{"head_dim": 32, "positions": "rope", "bias": "none", "tie_embeddings": true, "init_std_down": 0.0, "optimizer": "adamw", "weight_decay": 0.088, "decay_shape": "linear", "batch_tokens": 32768, "seq_len": 1024, "dataset": "wikipedia_en"}
MLP neurons of a small language model. Each row is named by its layer, matrix (gate and up: input weights; down: output weights) and neuron, and shows model dimensions 16-111. Each number is 500 + 50 x the weight over its row's rms, rounded and kept within 0 to 999. Numbers have three digits each. A neuron's up and down rows have the sign that makes its largest values positive.
After each neuron's rows, "fires after" lists the tokens most often just before its 100 highest values on Wikipedia text that the model never trained on. A number after a token or word is its count.

L4.gate238:478537553522424529447519548464458421478593495495517544520495552493525436611547460505395390454477476471493552552508476472505568590475440506563455329540442450535443490503531434421395624416443482530625544439485573448438439587520542514485448483492536468553496410465522523505545493418447507458
L4.up238:437577522570542547421560608500534403474513597470454576432499476582467533576577557549528542490472469499620507518524494473555475508518447496543531445459548459505528475453580480549533594548456502503450608481474550457426528521504446486469533503515452476589452476571527485617462485380470491492
L4.down238:467515481443544577463598521616486542474465639545511527474449455553410593510428561519327445471527504508469547477531490456544469417527504506485564424505553422529514504537532507502497493492469492418550537401509499520472437479508505468407512481521462514613427449542454489480502561443433465520
fires after: "\n" 90, " " 4

L5.gate440:509508479504516540503458492551546452511541455553511567472501478491535458518478498480486475533551476498536509576432553451451595538539453446508556480555442508568510463512456503524454558507428575564420527578492369445476477592599526559503563476590523502365411530464527481555500451522531489543
L5.up440:527478551462488393478506475540538483585512484408559514497486475419571493459472576456514455510490429548466412447507509600394507471427470414458421570507491473480512519530490483497591532441535470409472456526492499540485470476567541491452503539535486587546501535490437502574477517433528468621
L5.down440:386495463525414494546532462543508425503588461498512548446499548515580443442636395485526589477547489519561491522504425519472573405567561519531507568557456480550484452504508543593456564519452558505481458532468473441506588554504577435511543534570455517472491500558496570503530499431410500498
fires after: "==" 17, "at" 16, "-" 12, " serv" 7

L4.gate137:528539544452421521511469448520483481504471505481493595439557430557433432574458540495454549589452463537475610446419534547496491412543505470396519453527494504555530414378500463506539460529506578452523468462502492469480562517561480538414489506553536489646549435506492540563422413434562541513
L4.up137:510493548420470533500548440496494404446475446525424562351516469483513450584535500515407528481497509553422521562508451544420515477497458484462486458474417576427423476472508482544540484564490512427569520504480441394479511444431491475467448524581605452565483501514444554529476522412520532433
L4.down137:572520364552515571444547492495530451515434569377503483508497453516461504459456586551505519522426503531463532536359465574516455534585493533356545510569500466486470506497509506522472435491467496593485453546497546559497516475532458502508529531506482466620532403506531506519516460501554489437
fires after: "." 21, "\n" 14, "-" 10, " \"" 8, " |" 7, " (" 6

L7.gate300:499421537466439465466498545562506363493487449472554465408477482523422550557454547412470545498452448534551469444484532516485556449502464458526440397534477485579539490460501478490544502460540462538554610451500549485485455401511415518514591478567605529485522515487450428565543508478540468478
L7.up300:411460567440527570510522477460451509476457486442502425406426537501410538564451524420535503459506396484500457437578544575532526486473457519489523388440546550481427496487443493525478389536450416542566475450467467484474477553503443515503521536568472494436506550474495436441558494482525487500
L7.down300:464568547435431532525420492506427504532485432436562493466460504584509538497451503424525538497491452462477563502492497580473465547436485494527470465498449427530488470567508571510540399445509508515465579525461488482562477520523389563409530442504503549611490512543511501526477471442492467479
fires after: "/" 21, "-" 14, "(" 7, " \"" 5, "inal" 5

L7.gate218:584544388436507535567465415512538477494479478569485429398422553499523485555527466540539508486517498473546532523430524507547453509413511508480559573551467549521543455527514475507483473528396502454526551520569518487462580480474568527436565506499533366485518525592443578490463568564477522523
L7.up218:415568495465431478510410523531539476517579440456496513481449485521410525563516521401485472507502476566528422467582468489455479489444595496587491462433514477518437421529475566428479520438401554450441492469487458433483518489470540423509570561509618491546471546357405512493529543457464542455
L7.down218:504469600490497624492483496519516481511509482479597453481550516458489487424561553454472496484460567432519392541546530532468544498497535421507419451439516471506492613579442420508517560443475439468523578509486480496482523473475501440498551510445583507376508530431528428425463410498497541562
fires after: "\n" 95, "he" 4

L4.gate370:492392490489483527542459487545462508488545468476300469482430410501485508514548498452532427552559463546460444494490598539563567546516452510458564455567523551548465434464485449484563411534519540505521455516536527490439546455587617457446564527567433551555545432579468537469456511440484562510
L4.up370:447472422556579456442406515557599487580501456436426448586561526513614462422520488491439509539466558427507463552501537497502588558500454539543507458468574509558596516464490551487505398490374440629560502441484535576538445535511478542433564516455444616490513502458513493501439501517502516527
L4.down370:543541490494509537495482479507433518491437481495522490486500515462577514521476515420467559528555414584556540521585484389492616518531645491457486517592493478505513521577503508586506405530432471490470526502504507517568553545504480516539457499393601515634483478515430467536528535530388545513
fires after: "on" 31, "v" 14, "s" 10, "and" 7, "ober" 5, "oun" 5

L10.gate89:488552434442557529545420530487591530439588530481433480475513518497527493462373497498434506435436528557572563508389550435486568479525504475495509511535559647500476490519538520408464548516370494513536593505514526566504513528560493425420534475565521456482540512492481469527448499498534548481
L10.up89:431523469517604547509524458462556454501533596532514489589507457492406525501474458547441525550550484479566458500546515414521462502477492427522483473517606457417393481562430520497460578596425586486551513450489529549484538495502520538519471561486473523513521516486476382471519523511473514487
L10.down89:562483549465532529559553544486526546476555452501476522515575508480470471519447498413502470467542545506486488546493511559465512514444545520636481523455543486472376474551469588426414478443492425495620503453473465544508473438479549523559507454496537583489461485475441455509447482492403345483
fires after: "\n" 90

L2.gate86:481497495490473461512478468520463483537414405519531482464500580457461491410424408479482554451443514526474582508462538488492511366439435459443516439536540543546496422475448455554534440547432573473433432542615468525491523444453647453476486538551487596547475510571427498563517515498418514518
L2.up86:483530492409461473541516569455497512497572516533498443510488434463468535467430536437541454520468447636596504451508545424511508437541499458440470402449540584508550529536521457451576530433475491470502498565455544396468416459438451492488514610554423482591517478536532498546481566529619469446
L2.down86:509488431533497485552528397482486514541509433464538444512445535424474468500475436542479497514453468383458585505384536516509503576561458439519479476513466474482481507442576503533535560518529486562477512577528520483454508545520573444429459607549502426570429509502504541565457491519543504582
fires after: "u" 19, "at" 15, "ou" 13, "an" 11, "our" 9

L2.gate433:529602541534539548440539557418494583538531608463430530495520510507538542498529507527520583434430480500532489476533594539482476527540414529549486427463531551518533296429478489447554583509478512502439528442475589475423547515561514541506472498530527448526535512477518478609495459569556508531
L2.up433:524523591474589420559466571539536506472474525513508469526547442486473505451515435475517471432496457544526499483494536437551430543539430544512563476485533574486491512544489531513438495456538435558432515493521522528547504519454570512530515488411484490563517463412451404430571545564542655490
L2.down433:483557523495401521494516572438515509471438547550445513478482504526507453416556435543437478562471502465452572441460522547492508493437459417492395530427563478483571435525461495508489451475452457437603406527546560509431612522529476535434414524478400421567434381469520538605548518505554449570
fires after: "p" 43, "u" 9, "ect" 6

L7.gate201:459535511479431492563509430468589378477431418461521494536443534465449470441551538515377559487502537531510489493498474442525569560536505561501536492472543455513535588520450448514452545422463479464447580498450498431450516489448565492565596486400417525422449566581453458541550521538579543547
L7.up201:468472542489529549568518501505516463564450515481519502494458501450519615537478550497569493441529497455452553480531500475547416449467506579447447522409507549540557474431516458500470447570430472518574580470502604423538584397575517542407501469587522566590593535542569547502554483462516398507
L7.down201:472458509463551580491399510440533483470495513440450439482418597508544560444467550558503628574536519503503559569546500466595471482432433452466501527492509479517528489505551493491450508445461497509527477475531495566524489404541655502557489457447533559513434557541515489542450514458454552525
fires after: " l" 24, " f" 17, " pe" 15, " L" 10, "ec" 10, "e" 7

L2.gate206:422502527483448505421452510488500458523504507473447447478604499462645456539493491518558529496529437442574616523549551482486400484517440486492519526515499573579522467552513504409531460642630552401421564523524465399446506471556544474524544481563452446518442507494502484540478422502408520467
L2.up206:534565474567466535526501537608520465545565508498474528426484522495517472454560573556455563583506553564497488486594592472460521464456536516525527443473473459568540565489486591434516487460503585591504530488419513503477615452557563532558348414562522470568413560519500462550512543457466504443
L2.down206:491471562500513503419532449572465541496513565571431541469487507534479519541539484427494586496593469489441490558465547487546416491363492492456468480466450494532506525338599574548418512600472521536524527503487496484421539513409471464466456511491477499557391563440432520464519497486466489547
fires after: "or" 31, "ur" 28, "iv" 11, "r" 8

L6.gate352:544415510557494474539485478474549445384473522544579546400478465510555471428487461433480491513469455479518512496463499497563601504618511508427493405460555488518440449508538565408532448499515498574443459513439484389538467462482546533550571467542518513516465487405464472466432489424483508556
L6.up352:401475443501480476509464400517493500466457531483454524508537500489515565526487506541599484559411582464503483531502583528414439495515431421596452381470547473513537494632470438528610467532460584449518481422483544542487373426558428480476561502586479496506563553455453498492377477523531575573
L6.down352:537391581490467508469544510579523534558499553511555440428509487412489399487479514541506451503488436565464591532536544540612589534511493507386628506519474470575461510496449493430411505445477513550466503593556475486468560501541583461562510439448590570496467537497493580537572550518538459490
fires after: "\n" 20, "-" 18, "==" 7, "ill" 5, "oll" 4

L4.gate161:539494548548522497550446491560475429454505461530454386464493484530446516518482476535600605398496432474512470491616529512471455425480454446501526441522505481539475411416487422421605447576524503581510548483454588434451489488539546521564467577577501554545517557520452457471394505474525419552
L4.up161:496504489416494418570455478498552458486510500466424495452457592394500440490485482540466477538597429525477535550507484571585514457499530542481523525401542494486478518498527469573444509510533508497525398545556445476474652487638471527408526483546456460552456606463512574543419485526470468463
L4.down161:522467479553569471485486462519487508452641398581448493481457478479517393532550470542500566434499562598445510478434477531485468549479463511411504536442500545551509539393502514496520415470471511514537379506442579432487455489530577492531551479497470514514534489442441510464528461541434507459
fires after: "ed" 18, "." 15, "-" 13, "\n" 9, " a" 5, "ing" 4

L2.gate195:499499468392456580495459453450450451464516594563590532429561419524447522545588492563560389563547515470520502524459527502458536537532466531478535460474535613487442577546447451397459466512566482533507509540460495409404549492587612517555533581521574542543460507476457538511421499456489627440
L2.up195:544501449417471500514399558446483560507534525555552488547457466495552519479504479531475501505492476441551531449501447422514422410485470556444487514430562467470525540422591486507462403467485375593518555512421461459486553440530478503481524443444415529545426534501541487456504492618504514476
L2.down195:586391483491448525460556486589479604550525498544512454507461579491472585515480424437573554527447465486570507430527506454525471609396533513542477557498439497452494559438553505487481478564367415537428541440586557516485522501614565518510486601494498495548425574508547489527508517448492507540
fires after: "ur" 51, "her" 13, "iv" 10, "air" 8, "ent" 6, "un" 5

L5.gate237:611573466470531519403498493474500487507561550471552563398498531571474463492556549404478593561476540411486535503451536482523639545476360493513486494547514529578521415435512576545565466553504499471457521512558500474436479576489483587545633484514499495465472535428596526516450500423449500543
L5.up237:546560403483506458537517484472508597500516487557534477506492450528395538469508421454528504425535465651582546472402611533520473495537481463443475478506517578533479498564494501552585477531515492491446426471443451491566460599554541489464561525570469397481396491500463458493387583521507518476
L5.down237:510556507447481471520496553431472467463452459466502593481500532578537473499547467422554523506596606439536516580560444482503452435486546499470444499478471546550480528541510563497476599502550553602532418485494491520436492481492484510541469508569507408535507525406448496407543588569487547493
fires after: "p" 19, " Th" 15, "h" 11, "in" 11, " H" 8, "ar" 4

L4.gate104:470525496524570517559510537548462507474401490498455508468469477545582456544486469532542425522488499583477527529556514542510508414451519473520459467423441522501503454517584496573549425489501479482546525431456444421416519516515509510534452422581513489551421490590457519469511568510502439425
L4.up104:432562496484546535659414523527416479445482442558487499496484451461527477408449390608498452499418446611470465556479435559515545479512545419490517506496461527539516490440586482506517427518524445493509533456449461557489515497448409549495475522505452502499482516528507530524484535623492384510
L4.down104:482535596483625557529457478609461460513527389434487564531449488502560534511519467607514477491518482523491521526474419578518439482489490537511468477421510565463579532421561485542530488487467468574430430579473459501466513427527464551516459557515463475559458541502497529560518476577484432462
fires after: " a" 18, "u" 18, " e" 17, " O" 9, "if" 8, " A" 7

L4.gate330:464547543548438672604550551514499546356521498526436499519497516468539495458550563527524418531435499580497471504538531535461536402471457521508454522480447532499513444496455486483538490422450478525548478422524645491554472565492507411509573491534408404560545473621452526487530420478473452505
L4.up330:451520572633500555508486491450516520495485512523484512542540498544534492447523505529476500454466523426509529414588644444489506441518438504492450517574490472549574573545419497411498434488427442441495442439590430491531560546445602471521440476528464452570514428604417499454560496445542502414
L4.down330:485528516511538476541423491414553579549529520394556465534437518344478514573531419666496490451471487426491564493494552414436468501439514521555513514498446514538486553457503456403527422527422492506526469441553426496514558484505526489480515546547522521527412502452421448527480476564561555425
fires after: "v" 44, "im" 24, "c" 19, "am" 7, "z" 4

L5.gate322:472590465516560508546478475487481446401433499539495555464455567531496533589465522500568538594513517546491552454470498486442465459485539468503517455619447473557507548547468603542475607436553482441518533425455395419515504390502517491596519553555524505450548534567466489547562581448479570474
L5.up322:504596538577587610474526532535423470415447401592463517446514510463518529541477561466533473542597419610497458480507511463457443429510509461444554464546506489529516530587489527460556483488525473554517506483451546503526482506537388619495504509460511517484548418473521513529506544488437555449
L5.down322:427570516487574469456430540556472456385461432509530452480499546442464535471523489514471427590593552488521500541366597517530463460474578489494574496552485507506532466483510559531538489508541527483458605540466474570527440485507544531580545562474576481465510440454539671623527484515414435501
fires after: "i" 50, "o" 4, " g" 4, " ret" 4

L10.gate343:550501466466541409499519467531549542500569495571418530468494504508549487453572486459515599481524483463479502516454452533525481502475505463473559460564570499477465550497390481538405473491395494476619496472474606509460419506470470425558440534503541495407448432603380528519418463454454428537
L10.up343:437449454542530606534464475499533445463518523498457562539515561491500516532417475535514582383577481573576455499500541450533444481467433483438499453577540496468531492499479460488514391466391534466451503583482449443486530518521443557449502506442542516541395495436560420472505581403434506472
L10.down343:488586515554558396532571479523567513416535516489463561490560588528568523416454538505528491401517434486492574496451463492482425554464515540514500565513476474448492478485424612482446522500523560417534425470513510528510469396519576531584412530431520539500493525378421472435470466481445452452
fires after: "\n" 88, "ed" 11

L5.gate43:496515498438507461514477467515471441546499506529574443508415522463531515506530410532501494461489524473575593526510508386516553467528493441525515423598509500473494495444428496492576467562455476483472512453454549451434509523494660507420514560508521616454596452539512472498530491576612511524
L5.up43:451459465501574475420452449430545451588540556512600537397537494505535533497533513528567545559452552440570571453504567422524512460483515445496391494553474519452517549493461495466590507438534419447499589526465603535489515454443529426447551478515519583523517491450455380452577492543518474580
L5.down43:503497438473537376504528540575534514564460607385547443450464510463488502392576543527498469535483520486421545453504568484579569479432624473464520465498490532554464448471447429459614511539493446478435432541620541521456505488498474481576573518561490532487486562503513497490513532571493458524
fires after: "att" 15, "at" 14, "iv" 12, "an" 12, "g" 10

L5.gate97:429498552454474434471499596503622487480522481481556511522485397558529496468476554494544479426473539560521495422422518455412436503423468508427487457463535453490546507573513496468472524416526453445463520511581503548480504479476417492495491501472484531521557578601573553484580501420555515441
L5.up97:457422473476442494529527467539543597477531514581527518505473492529565542563502466498551486546450481501507491350524464481519409425518520521424440523555594536505402486421574523483501411529549529391597456427521559553511513489501501546497518498525539512544547435483567464527479541466536494440
L5.down97:401514516532552523453555506532499587561512466420462577478566605532531577542543456454619534440622477514483547450453551503539490431451395439477468442485561499520432509495511469529516509429595524563456454436461499515466492535577516562502465497446502531468474532500516546582451525485609486555
fires after: "ec" 15, " 18" 12, "m" 10, " L" 9, "19" 9, "i" 9

L2.gate219:491523465486513524482471389430467476484522583583560514483416459486556515544531537555540566498480477421499516464557443506405494520510371461522593488548523537524512479548487432418395453422495520476441534488415399454373550523544549467464476494516458430650356576421456512512483572560512567463
L2.up219:458509475555380541561446446449363574434513508564489440381410523511446466534545503503531539572501530481557626575491565499472547532592548610510610473460525550476486476497460514533444494468462495569551488508440524452416633492578538482507516504537427504505481544473527540459527465520443481515
L2.down219:539527490432456471461519521594514449539515483451500466476468496520556634542514541525566541556545464478519490499571509550489477527509484546587438498443540655516465502566487510512457508619468535474450510404598428533465475491537572434547505553495488496466414575496504498564488622519540606542
fires after: "re" 24, "ur" 20, "or" 9, "olog" 8, " 19" 8, "ent" 5

L5.gate245:413427546467455514495475535591517494538433465512460481476442480548421538578495512485555436450501476521488524453502469489521411421431499447516528400502476429515561448359521520561551480512379490478481511446419565466544475531528478467561507491612546452497449538555459524580523525533495430518
L5.up245:481590518382504552506465488473512454498519424473532506443524605466517499551412514581548545527477397460498482502485473614531488522431492524473554474557520558518440450433403488614556495507403487518467505499416490409513483572554402592484483409529536466400421529519465591466483517489513507603
L5.down245:385576508540459468475458497455398508482516403388455400488491550558499511486577489449535513439463542482434453457503462494513512563518458508534549515508519477558518466509552488588571412474533471533507558516443556466562458553563394504465501496520562461556526454590543434449421500496593417545
fires after: " (" 14, "==" 12, "–" 10, "-" 8, "===" 7, "." 7

L7.gate125:569507448418499534492499497566491481540441506477541483531498514524525471395539427389540483478510538510506464606417476467507595474502493565508500553451435566410538454422498441501425459549455523506534512411435538446521446557529525556521506503548600445409573507582579485510534462544549500455
L7.up125:551563496432568508535500507572535572463534652533517454489471501485527494410566502409473497527499503475452546538508522478505497458474530490506493509572504556562446449527462492566471408515536513554466415528500561467485487596515570506495510519543553432466432497561528600452500397453490464569
L7.down125:497638406461454529535529515558531457441512570484550442486448567498457487422458560478556484496503548490470535514483512453508537568519613420480494463487525470461477437460472423540520409480487551536455480530377571497458513466437473534485526533491476605524414562466499508464418435539508544540
fires after: "at" 20, "un" 13, "um" 9, "pe" 7, "et" 5, "am" 5

L2.gate412:498520465531436431564462526447492538601513515502616532553521503479486542468520407480528491433515467519543566494484454432518476449486460518466537494558626582421567526446567551456548578504486490501422483501494504548481520497473395575496425492499505426536459475468468581397456501474577543455
L2.up412:431514423487399475523538471498455553495464460475472573481487614550426455509536498489542446486542432518518531577461422519472439500503430461494594563506460441550616491555545571513494597458456551434554467513517442499557505522498490490597490496517547453511437414465511570492541535498500564476
L2.down412:480455431480499490436533421509426500558506477366482494459486521465562414514468493552560476585481515513575564516382505429456484491588516486470490515528480507456502461474535489538529498419418517413468556542519480415492432463475505499444545531494489513471485523533532503556597574441501628587
fires after: "o" 21, "ort" 14, "en" 9, "ack" 7, "ll" 7, " Feb" 7

L10.gate201:469505518543454499552579513562470489551528473569463556580435541490556487465450347543519487425460547599475519616519585524478519482549511542511464535528485461459588493418560419453510460563521480510432443400463506406477458480519482519478502460574454463522533551506429524518502442492569482402
L10.up201:580483529393446463458464480544410529506533449496371460451473520445473484580488440666476583566555527488509596520443449545547390463454478497572475406565501546491476549471491493510541434531518381479487527515433541507530530525489533411514474556547562520446428555463435599451482598497479457500
L10.down201:496473524482507471556476537500530421473591420490556459444510600544537446447531448575515477514591481556448508505391458540480521491571465564402554400452535443533454437425494481422545515435462452521465508525498450442437434459481465525520511583500517429660488548510476552523510488472513485437
fires after: " a" 17, " e" 10, "ur" 10, " O" 9, " the" 8, " A" 7

L4.gate18:595411474487430432468389592498540635510549438518576548467567413454534550556537529531526566551466522464543445594493511478565547543546490524480518485476485522474525476554472450486525417473412434555432529553484540466469499465533581493514534508567534467601524551546565539497416404502457456456
L4.up18:508514623466435502482501535568481534524522415489586557450498458516490435500538587589444551493423523568514425508528451506477501462440526569453437521477522508487494427544503492506504503444447411478467534559534441422480486494513567500591506591609587489551448439502452436530474435512508470508
L4.down18:464580479504509543522568388465538493476523470473457502479467536483387536502549512559473449454517464559478528501379513540450576497509502486485447538518428505529528474530495453526549472468424549533539530520477572486521463483407403436571345528508489544553482482526527452411515556476508473482
fires after: "it" 15, "|" 12, " \"" 11, "\n" 10, "-" 10, " e" 5

L6.gate290:517499545474453553456570514537502458452463512512445551436522502554460500568457625527456506526550516512520451570534623500489516477460508423494504476416434613492560373541509478504556512490496527441450530524459547431458463493531589506540591525557550509524504440501508554463583443512589527501
L6.up290:449397485529495542506461507427471524569473510459412443485503469448536558584594458454560443512507516510529504519570597457487511502528566471549462532498449540569570547545490516443543428456439480425544534511547501536547558576525508413424512532557490569437483389503381514501527471566516492558
L6.down290:500504565512459549553578538471522467605527514505538570485451473507546477484486463546440558475530526486474525488460610464476588451544509432479432455549661442545485528517583380481500509496483532414477443561496426543403527428494541464452381533514452559520474450466488559474488509433508428542
fires after: "u" 30, "t" 9, "r" 9, " a" 4

L7.gate32:515475582522487450481433455512562468572475548523581452534483458494513500539484480498508473498461456539478545485474443454491377449545491426627507468477446576523558385456557481392528605568471495539454601498580502471385473371631449545487516461542436475532474467510421478572426525557515520592
L7.up32:575406532597465520509511507439534457523503572529527454451434442488489516536498528565533530539502515527506615575521459503367445449523507325586443509452461534483536403583560462435504580549494504545476534457532534470512549374539510445517527461471419519506556428541469494492473523557460519571
L7.down32:493476528422573503530590462482567388629477507494586458479590453447579498492468500505464508519476452558487539524526520504567487476517476431521521618528396474510407446463499472455492461522463505547518470542501451485402496453581561486527518551482485566481559502510451499459599472505531430544
fires after: "ot" 17, "at" 9, "or" 8, "is" 7, "o" 6, " m" 5

L6.gate222:433575480477520489538465467607538370557519496460438564504489520484387460607496501521542421447578441532503583539448501533423431463486446530468494500510472511573429517533455517457480480487550506547562485437492378432553456477490460596430605500476602460497547510555465560519458503462562560504
L6.up222:476452553615450550531502387495485524450562433536507519446509478480513504506393559481487482461597516537623593529584527509530516464515461468524482535469499440478593509519511507525532403486498494520539543460555477601545453477522473547520473571436462407463555512479481491422625449500557460537
L6.down222:474529504477610529488434454575480562499504566603551457535552512411516444434489575433491547461520471438590512454599552527507513506523427531417521561462505456581523488523534462541525378533533546490391616489532550480445499548554510538466460604586563459527467423506511563562479542589414491492
fires after: "\n" 17, " g" 9, " t" 9, "o" 9, "ig" 8

L7.gate289:454441521558464521522474490541487435550483496605563556529506486463469456516468470554474552500523496568462603447582460486433505398539481492516523418407455505527550494521494512558529460433458603544540493368436459458468418503541480515579439486546498495468470500472400512533622538630482505525
L7.up289:541397489612438423582460523539502491530457470529493593427499451505407523446448479564556555508549478483458514487526393487407466398584536532511503481451532535467565515539399585512590427473555582514558540400523534473484508433692453487516558448601421479483517476470421531546460468557472520507
L7.down289:444539553443510338554539473469538437575434471462558497533525463601449569511495571608479460484567408433502544486464552563555505471421548490501584486534504431471473482521442483526486494469477527554488478547526472454489416459471512454471537541470548562453563516495445537546596482499526451443
fires after: "c" 12, "ort" 12, "o" 11, "ac" 11, "is" 7, "eat" 7

L4.gate31:554505471595535530528544531453450495443443556524477474483438532503481567594491532433559483505450441469397518506532531558454638496476456471554447505522413512433568439470464428503446533511475614548498588540475547493532408554530507444496440521461550413462545515512378439528576441462512397448
L4.up31:593474469459488517465533531496420428433555542454622543452498492503418417442582443491511538473404538435494511488482495543463548496439480547529461451582487542534491439534578528555441550511511575554432545475504495502458576573524579466452509445527497502448471460543454494574531405376452524515
L4.down31:388493400489438496526491486553550572494474545529473535461568449504546569579323544516540402540534455463514578540522571515551458493578535553480504487467514450460463466601456403484591419502401454565516455524478559535485446532533494459507497412437569468498439526528444528420470547542558436524
fires after: "et" 52, "\n" 16, "is" 5

L4.gate180:467448585448562535537493541505454544512527609532526449446588438452560546467547507486475491515506472435525603567529483514487422500401457566480505529579492571424459448528421543563541525529468529516478557461500567439398521535409578435459499551500528453496486468511532430552536550529535499458
L4.up180:473497531557491456538497535474545497559379494490523558539561590446404580426436569492508437471511549492478584457427448447567502565532457556479477532469528501468557525474474476445537474485484523484558499426455544438478506458412598524534462559484471534501552452448561436431532532509404522544
L4.down180:534536492505427449478461498479523569485508412561509591478574584545524486549487480553471509492570525456458449491532581496529609408545501646535518440488545484396620552478486445490477484529490407478479493542427548484462446469574511550469426482543470538525446431457495493554550468511564505511
fires after: "uch" 21, "ab" 19, " 1" 17, "ail" 6, " 5" 6

L6.gate130:547559542474536600460446514572492547466535558515570452508546551522565539546620449540512503535446400451512404553465572549493463437466468479581475527510473507479518483450456512439446536560397506554524515528560496482496549518544581484403579508636541494514583517533396502510522476434504420562
L6.up130:549519463537579521503517465542572596473483568503485505569525484560447516448504600489547660517394514527484505567461550501459520535422447509444520534516468478568517479406455546401583487448433575499471550518476595454507568550411517534505574426492521461603448509524415420531558513465548529514
L6.down130:497497382457448551459413483537507485548478514595533494505494501465423500599440499534489493419528371514478455488504508522509513392469487410524593511526354492515437541504478501539496559533551499486542531459554416466506518479521480511471609528576568385448467517538463479454524476486551483527
fires after: "," 24, "iv" 20, "v" 14, "ut" 4, "c" 4, "le" 4

L2.gate69:445505472440550479522570485459504453355487459464508547367474583503494505502539519441501476444462513566456596448488482457526562490439433437517480542577490484577398507550543519501542528432472505445454493457489355523474609417468511568507511411517502602459472411478456498460500572513498566536
L2.up69:553492493466413552532550544482459517454477488566524510558535469552470536553495564438529531402520493589486558508622472531459474539480492515415502457523533528447463489490564487444465460475433527497464591492478530447546473525510466516498564534448497525559383436471607503445537411435443560477
L2.down69:426452454508477584523625489565498408426582500469467485492480512405449516506473556508453492484543390512488526525434526528420528452555431527484481522588581442460467511494552437492527525458460497602535472578400481547552566486438574485521529472496517486475446515468438522512434487524545539525
fires after: "i" 31, "o" 8, "e" 7, "u" 6, " in" 5

L4.gate49:577470613485524395496424478531575555518545469490490526532549453486425446570500510499556546525476454489558597426527543410519516444491493387532459379488471511461443488473458443388544542533512460513511579482422558377531497557525502512493521545527489471509556533501401489485466466540533461576
L4.up49:423487472488638507546529428578447458463495503487400508492475493523423547581452486512566523501450506513471575459514470452468470529489512456423478477497451387546438429491589497566471455553512503474567524478492539506496539508425534548487498526484468540534652474575428509472512538566495521492
L4.down49:543485429446401639563526520546441457541439450408411529375491504567533506520456481535451553519575523459540547447465390453530527422485472458516539471577412533587411429514505497562601521473547454499468506430520454459497491519546453419553532492489544461554442562479567521482524520470526549465
fires after: " (" 54, "-" 8, "–" 7, " \"" 6, "\n" 5

L7.gate14:496575583533463440534432536478570510495559484457509559492449469514462442493482537437516548493434418576459488484593383547515450491473510404473477455511453549595502456502494466539483652548584492532576590476395481466514538497526546457460539538473534380548559473523545529585499477476422511462
L7.up14:433577517468429484490409561572469523427528494460431568511402470525465497486498485466462504471549424507475481538579398544457515542462509372484447440529438516566545510449477567527463557426439419462588513423424473506554476546536561431502494470523523526651565476449507477537482542555535520557
L7.down14:406532504460462522559545519537435409474523489483514495487560527453518498430507439471523481569477575459457395500471475515466470515524515470466573473452501496477447518473462503513496598485518496551552386431428484478484465558494524518510618597487502525562483536476471447525461484508554432561
fires after: "\n" 37, " (" 23, " \"" 23, "==" 8

L4.gate189:524536475463495521470505487578591492532488523462410544527557462497423431486483509459510595461465496544575520479461489539444523547458385525540487523508476483548528513496595517365592587537504433494460456504550531432508422496494625504603520529580459543432540439542435537483565500423530505506
L4.up189:517519416512557504507495428511587450532518506463553547477556550470495538554525536560488556446592465507503549453407536480337599458516432483420503582521452567507458494585577584499587481514565459506540458473504379527509454483451548506492519481454458474542511446476540554506466498469498521505
L4.down189:546539511430489416437576568539470561460461543479509534520482464497578515490552607342529494513487477572495456494494497545485482516601464543459526599483480546563517497495501518592432441453561433500451420485466465577463540451511538462569442463528429470509488537554522480500561442509383389380
fires after: "." 60, "h" 17, "p" 8, "ar" 6

L7.gate285:528585471554532464557423558535507503625448503493531469433374548515528468469630516474514549542515546516463532474421510454431478542406427451460486449467470578445549532465434474431521558464491469436576526567525474510464449485383599443519574595554447575489610583492475495427495473548544494526
L7.up285:504529489541493520501455382447450613554469483495545445512461509466566458505514485478525440508559552474578490422427527490489517531474509388380498469502512526515490515561492486557474512448569497573498434484444421503520442480514544521567549492561428453462534529537595521479499453465570590492
L7.down285:474503485499469630560542470441510516502480518417471512417549435507489481509482455499550500533604438423417430424547464512484571486465437563542558473443466460494408459470592546505453553470608454608421514527459500499534516468491521435448558504536508515518440584512575436523508541534484509480
fires after: " G" 19, " b" 16, "A" 8, "ar" 8, " H" 6

L2.gate55:492510555521436565480526503474482580547564500481539490501475445537483669574468451439554463381461427591547544477517423513447530502538514438467452523456529494448439508533560462433463572494453460407476525481494463474393534435459456556445468494498545494542494501503469537406551607516599561491
L2.up55:557494501490462529503600416519472478473409409526502550460474445434465563494469475610508567494496504535499542589417514503510506527540461455557630580563467414498482509622519606503430487517515451431404443483565470486522477534487527473568528524391455480500617491469515420535599470441459555574
L2.down55:468441488419517531539425484487509467557522491495460490558553524431522503436521480430477410427587539485425548459444601445466446570460520521529494458508377409453442532465493483510500596517458519585455476464464541470492563565383551529454538414480523500481478518381415489431449439550479464559
fires after: "l" 47, "ack" 14, "en" 7, "o" 6, "h" 5, "es" 4